Part of a small language model's weights.
Architecture: no biases in attention or MLP, tied embeddings.
MLP neurons of a small language model. Each row is named by its layer, matrix (gate and up: input weights) and neuron, and shows model dimensions 0-127. Each number is 128 + 32 x the weight over its row's rms, rounded and kept within 0 to 255. A neuron's up and down rows have the sign that makes its largest values positive.
After each neuron's rows, "fires on" lists the tokens most often at its 100 highest values on Wikipedia text that the model never trained on; "fires in" lists the words (lower case) most often at its 100 highest values on Wikipedia text that the model never trained on.

L2.gate502 [107 109 219 123 150  98 156 124 147  78 142 102 114 215 125 131 122 144 193  99 176 106 142 149 104 154 147 117 109 235 134 123 134 168 154 147 111 122  52 148 151 132 144  81 110 138 119  88 135  98 160  65 149 119 123  52 126 161 138  91 170  94 148 102 140 119 138 164  92 154 157  96 137 103 185 162 112  77 132 147  97 177 138 114 168 116 135 106 102 115 119 142 134 136  91 131 130  66  81 147 101 132 154 152 120 122 146 151 113 137  65 106  88 122 136 117  96 105 142 112 125 122 157  99 125 118 121 111]
L2.up502 [ 84  29 189 100  63 148 129 130 114 165 176 143 110 153 160 138 117 100 107  85  93 141 155 166 116 124  65 132 134 145 104 130  93 157 133 114  87 135 165 113  65 126 148 104 118 163 114  92 151  93 123  76  71 131  91 109  83  85 138 133  68 150 116 202  82 112 142 156  42 159 123 176 107 178  98 154 104  96 121 120  81  91  85 157 166 139  71 176 161 103 122 137  67 116 176 131 162 119 100 162 160 135  88 169  30 124 131 179 144 135 100 129  98 138 124  91 144 126  86  91 142 135 183 110 132  94 143 147]
fires on: " as", " ins", " subs", " pres"
fires in: "as"

L2.gate275 [114  92 121  85 129 133 132 139  29 152 117 206 140 148 135 136 110 184 121  89 138 174 129 126 132  90 118 150 103 137 132 123 144  78 154 157  97  85 133  82  91 133 113 108 116 120 167 142 127 124 125 189 132  83 128 146 123  79 145 112 110 149  76 193 114  93 130 104 121 158 110 168 124 136 145 117  91 123  92  86 112 140 126 132 107 140 140  95 122 125 135 158  91 116 118 132 139 202 117  51 109 116 168 130 134 144 119 126 127 110 127  59  80 138 183 152 121 105 136 150  77  80  58  95 168  78 120  55]
L2.up275 [111 125  90  98 128 101  94 107 114 134 160 107 133  84 192 132 123 152 134 149 171  85 128 215 153 153 184 166 118 125 103 113 143 146 130 133 148  88 117 128 107 144 107  82 123  96 116 120 168 167 149 132  98 157 122 145 139 115 100 120 132 109 122 140 165  69  91 161 151 118 130 103 121 179 176 164  78 139 127 194 142 136 139 182 110 136 159 117 106 167 188 161 150 142  64  86 133 119  88 143  69 151 124 149 127 149  64 109  64 128 121  93 104 119 146 115 141 159 101 120 139 116 144 193 184 115  57 189]
fires on: " was", " were", " later"
fires in: "was", "were", "later"

L10.gate211 [176 147  65 107 156 145 151 170 104 111  83 160 153 109 117  93 123  80 156 114 104 115  86 138 120 191 118 105 153  97 167 144 134 129 135 124  94 111 115  86 129 126 129 150 190 121 132 209 110 149 167  59 133  96 180 147  46  61 130 112 139 150 135 149 157 128 128 117  61 128 130 143  79 123 164  98 138 173  82  47  92 167 139 174 125 157 110 137 134 151 116 132 146  80 151 158 107 157 105  99 124 122 150 107 104  87 133  88 119  91 145 114 112 135 130 122 101 127 114 179 173 152 177 130 204 143 203 160]
L10.up211 [204 145  99 136 158 141 157 124  76 140 132  96 147 180 111  94  77 106 143  91 151 128 195  87 108 170  89 131 144 127 155  92 150 117 112  71  89 105 184  89 102 116 135 176 134 119 100 184  86 176 156 132 115 108 144 122 135  79 112 118 110 128 138 121  46 119 140 170 161  97 163  69 107  86 136 173 118 129 122  85 135 138 127 115 199 111 128 131  78 108 163 112 140  79 142 113  96 141 161 149 156 122 131 139 155 126 177 120  91 129 165 154  48 156 167 126 144 139  67 122 124 104 125 106 169 143 144 149]
fires on: " were", " was", " are", " they", " would"
fires in: "were", "are", "was", "they", "would"

L4.gate390 [161  87 123 124 159 144 128 123 125 147 123 126 161 168 140 125 119 109 100  93 159 101 128 109 102 130  86 184 189 120 128 174 181 138  81  82  49 131  81  85 131 104 183 118 124 141 134 169 109  37 131  67 128 126 142 173 103 133 117  76 127 120 182 157 126 129 172  82 130 103 122  92 166  61 150 130  87 154  82  98 114 147  51 104 164 184 100 116 180  86  91 116 144  27 176 131 125 170 165 140  75 174 151  90 124 138 154 132 141 121 158 145 129 168 135  82 101 144 117 174 146 100 190 163  95 170 121 149]
L4.up390 [139 118 147 130  87 174 122 118 132  93  59  84 128 169 123 132 176  19 107 137 135 110 168 172 121  79 104 202 172  87 100 120 110 145 124 114 102 107 110 113 144 129 146 128  80 206 148 136 149  75 145  60 113 107 137 138 113 157  97 103  86 162 107 176  87 115 139 131 142 111 127 101 185  96 179 106 112 151  66 108 149 112 143 117 144 136 105 106 146  83  81  90  75  82 124  71 112 140 138 165 141 156 143  87 118 142 154 110 111 124  95 146 137  88 103 161 120 138  73 146 132  69 147 126 105 166 116 155]
fires on: " was", " is", " were"
fires in: "was", "is", "were"

L8.gate694 [146 112 115 124  57 217  91 143 114 110 137 100 131 113 104 166 136 117 105  82 164 169 120 126 143 128 119 139 163 139 123 138 166 158  66 126 127 113 123  81 104 113 120 158 131 168  97 135  90  69  79 117 182 110 148 116  43 143  51 155 122 178 126 166 145 123 132 130 193  97 127 129 102 100 148 137 124 124 108  71  85 151 163 129 137 139 113 115 207  29 152 148 137 119 149 114  84 181 116 104 102 118 173 110 104 152 124  80 141  95 124 136 213 177 139 145 177 149 127 137 152 116 116 144 187 120 197 101]
L8.up694 [149 122 104 144 132 125 116  98 127  88 189 148 139 111 111  86 134  96  70 134 173 138 204 145 114 140 166  85 114 105 149 124 104 115  99 123 118  45 162 141 145  93 113 152 122  82 181 156  96  64 157 136  93  94 119 126 102 123 109 113 134 157 109 171 129 126 145 120 166  86 167 105 215 123 122  86 109 180  87 103 126 208 108  95 179 172 108 118 143 145  98 178  96  97 180  93 109 142 167 103 109 171 125  99 168  97 124 143  85 137 126 160  93 104 131 188 103  92 162 142 175 141 127 129 147  92 149 157]
fires on: " was", " is", " are", " were"
fires in: "was", "is", "are", "were"

L10.gate547 [123 169  95 151 102 182 205 128 116 180 159 166 126 115 154 178 123  79 141 133 152 121  96 119  94 134 172 135 120 113 170 157 123 159 129 121 106  94 175 133 146 130 125 123 122 165 124 160 148 137 132  84  83 166 117 163  84 139 182 133 126  95 111  70 107  79 195 127  76 146  98 121 138 158  92 137 144 131 127 174 122 166 187 119 132  80 172 171  96  76 107 123  91 140 119 199 120 153 119 142 128 178  41  96 119  85  80 132 129 114 107 152  99 195 130 128 147  55  73 169 193 103 109 146 165 128 114 120]
L10.up547 [ 87  81  63 143  99 100 151  90 170 144 111 111 154 117 112 134 169  96 106 160  86  59 150 133 141 139 153  78  96 158  84 116 137 108 133 133  46 101 156 103 108 144 133 119  94 147 144 109  99 189  94 158 154 157 166  92 128 168 145 166 125  83 134  67  75 116 155 135 122 116  87 177 146 160 154  71 177 151 185 107 158  96 165 136 164 105 107 128 121  99 106 160 114 174  83 140 113  76 148 126  90 147  81 114 140 141  69 130  97  89  70 160 105 113  39 183 139 125 120 170 132 111 131 127 184 145 148  81]
fires on: " can", " An", " may", " could"
fires in: "can", "may", "an", "could"

L11.gate616 [128  88  78 174 105 196 171  88  69  83 179  88 147  58  88  94 137 185 129 117 152 179 116 101 113 146 113 194 137 156 174 138 123 164 135  76 110 158 128 146 168  78 152 124  98 102 155  97 104 115  77 176 109 115 138 116  95 113 178 128 161  36  66 152 116  73  95  91 138 139 118  75 143 161 112 136 119 165  90 109 124 167 104 154 100 125 146 169 156 109 108 147 110 138 104 150  70 141 108 191 142 169  64 120 142 102 112 144  82 126  68 164 188 136 134  97 104 132 137 108 119 121 157 114 124 160  77 106]
L11.up616 [166  92 116 114 110 104 151 138 127 160 129 200 152 144 143 136  90 114 137 191 141 124 124 123 110 123  94  88 147 124 113 149  98 142 115 146  71 141 165  63  76 116 171  97 143 115 128 148 107 120 139 150 155 133 149  92 146 116 141 107 112 127 146 125 125 128 159 139 131 127 114 173 150 144  80 196 176 145 148  83  82 175 143 124 157 111  92 160 159 158 142 132 127 168 155  95  94  84 121  61 128 162 158 115  81 129  84 131 115 126 114 117  96  62 131 163 139  79 132 128 162 126 140 107 121 183 142 127]
fires on: " an", " An"
fires in: "an"

L5.gate81 [ 98  63 108 153 166 124 142 133 124 133 149  76 146 165 139 156 107 126  97  73 166 141  64 117 175 128 136  31 133 106 132  97 165 159 137 110 177 125  90 116  94 164  93  79 129 130 126 132 161 137 157  72  93  46 149  71  94  92  94  99 208 100  75 174 142 225 192 114 166 136 108 165 183 148 125 144 137 127 180 207 137 163 111  92 126 103 174 150 117 122 172 125  96 127 147 127 194 151 118  93 128 127 137 150 107 182 112 186 184 162 133 138 159 148 108 125 182 118 125 103 123 154 133 135 141 116 137 198]
L5.up81 [222  69 134 137 131 115 125  52  81 108 117 120 114  81  96  78 147  97 133 109 107 143 143 122 105 151 120 127 110 137 103 132 139  97  70  65 155 173 105 120 101 156 135 126  98 128  74 141 150  67 142 108 113 170  93 137  99 194 112 161 111 120 161 135 106 123 113 108 113 118 158  65  78  87 113 136 160 149 133 106 142 123 168  85 138 184 132 127 147 158 120 137 148 146 117 130 135 139 148 129 109 162 122 108 189 161 150 128 107 132 159 143 130  94 152 132 123  96 103  78 195 188 134 142 140 126 156  92]
fires on: " 23", " 21", " 25", " 27", " 32", " 22"
fires in: "23", "21", "27", "25", "32", "20"

L10.gate50 [160 100 101  74 144 106 106 127 157 179 182  89 158  96  92  80  91 105 151 200 113 155 116 128 158 120 161 146 134 167 109 156 110 105 130  90 165  76 139  95  87 186  95 124  91 136 176 156 123  85 168 168  99 182 117 191 121 127 138 116 154 180 156 134 161  86 185 146 131 132 144 132 155  92  95 175 157 127 123 130 132  74 152 176 140 153 161  78 115  96 159 108 162 103  71 100 140  90  83 144  41  83 132 162 105 121 109  92  86 102 160 142 161  81 166 171  63  92  79 126 105 153 155 155 107 169 106 142]
L10.up50 [114 161 111 131 148 137 164 135  53 129 115 166 214 113 115 128 128 102 131 141 124 106  90 114  95  70 111 165  85 154 106 156 125  98 159  76  92 153 121  20 159 177 106 129 164  87 129 127 115 115 105 152  99 124 135 141  98 157 129 150  82 120  55 163 157 103  86 114 143 116 101 130 147 190 135 106 186 140 112  99 133 123 125 174 133  91 144 114 187 143 136 104 213 114  77 132 120 152  77 106 121 141 122 112 146 127  99 120 129 133 195 193 138 127 130 155 151 111 113 147 110 141  81 107 121 121 134 120]
fires on: "N", " April", " May", " September", " October", " March"
fires in: "n", "april", "may", "september", "october", "march"

L2.gate129 [ 69 135 140  76 176 140 126 170 157 112 141 148 166 147 106 162  93 119 175 106 151  98 161 123 128 132 130 120 158 153 154 160 182 159 110  75  86 130 133 125 119 167 156 101  68 139 191 114 134 140  91 138 161  72  94  78  77  95 106  92 133  68 164 105 169 117 151 134  75  84 141 182 114 116 167 109 163 123 139 103 112 141 113 108 137 116  91 138 155 125 114 157 105  85 190 125 139 123 114 114  97  87 119 147  45 130 131 126 169  93 120 147 105 160 140 149 126 119 130 138 109 137 142  88 131 153  67 120]
L2.up129 [120 148 104  86 185 112  72 176 170  88 116 178 166  64 148 159 139 114 141 116 128  68 104 122 137  83 120 125 151 161 146 138  85 106 144 162 113 148 148 133 111 160 120 150  42 121 146 101 161 156 118 181 146 135 140  85 137  90 123 111 117 139 167  84 172 142 116 179  96 110  90 160  97 113 154 158 140  78 127  97  98  97 102 132  76 157 100 150 164 181 107 161 147 108 126  95 142  81 122 119 151 137 101 115  83 135 152 147 165 129 108 147 134  96 150 150  93  98 152 165 146 105 159 104 128 110  98 184]
fires on: " as", " join", " played"
fires in: "as", "join", "played"

L2.gate556 [ 93 131 140 175  93 115 135  78 155  86 145 139 112 134 131  76 153  57 178 121  83 155 112 156 107 136 111 191 203 129  83 123  90  66 171 130 128  81 132 164 120 144  59  85 143 150 139 173 192 189 132 141 130  79 199 127 142 165 101 168 191 161  95 126 192  80 146 109 144 147  66 135 108 145 131 121 155 157 132 172 156  79 167  92 170 124 162 127 127 156  79 114 189 118 151 179 138  72 149 166 150 104 143 130 133 113 179 130 115 122 123 156 158 118 100 143 141 125 119 126  49 105 172  90 135 137  74 109]
L2.up556 [179 208 136 134 188 142 121 155 131 107 130 169  96 162 109 112  35 128  77 127 128 125  67 136 167  97 128 126  94 131 201 135 156 116 172 159 102 134 120 134 108 174 101 160  58 134 183 134 140 144  93 153 109 132 106 105 166  98 115 125 102 105 172 111 155 136 116 163 196 116  95 162 134 133  63 142 102 166 151  53 111 142 139 131  91  96 131 157 116  94 146  84 145 135  86  74  87 176 139 108 136 125 110 182 124 160  75 101 106  84 145 116 160 130  88 167 113 138 128  67  86 161 122 130 142  68 135 198]
fires on: " the", " their", " his", " Place", " His"
fires in: "the", "their", "his", "place"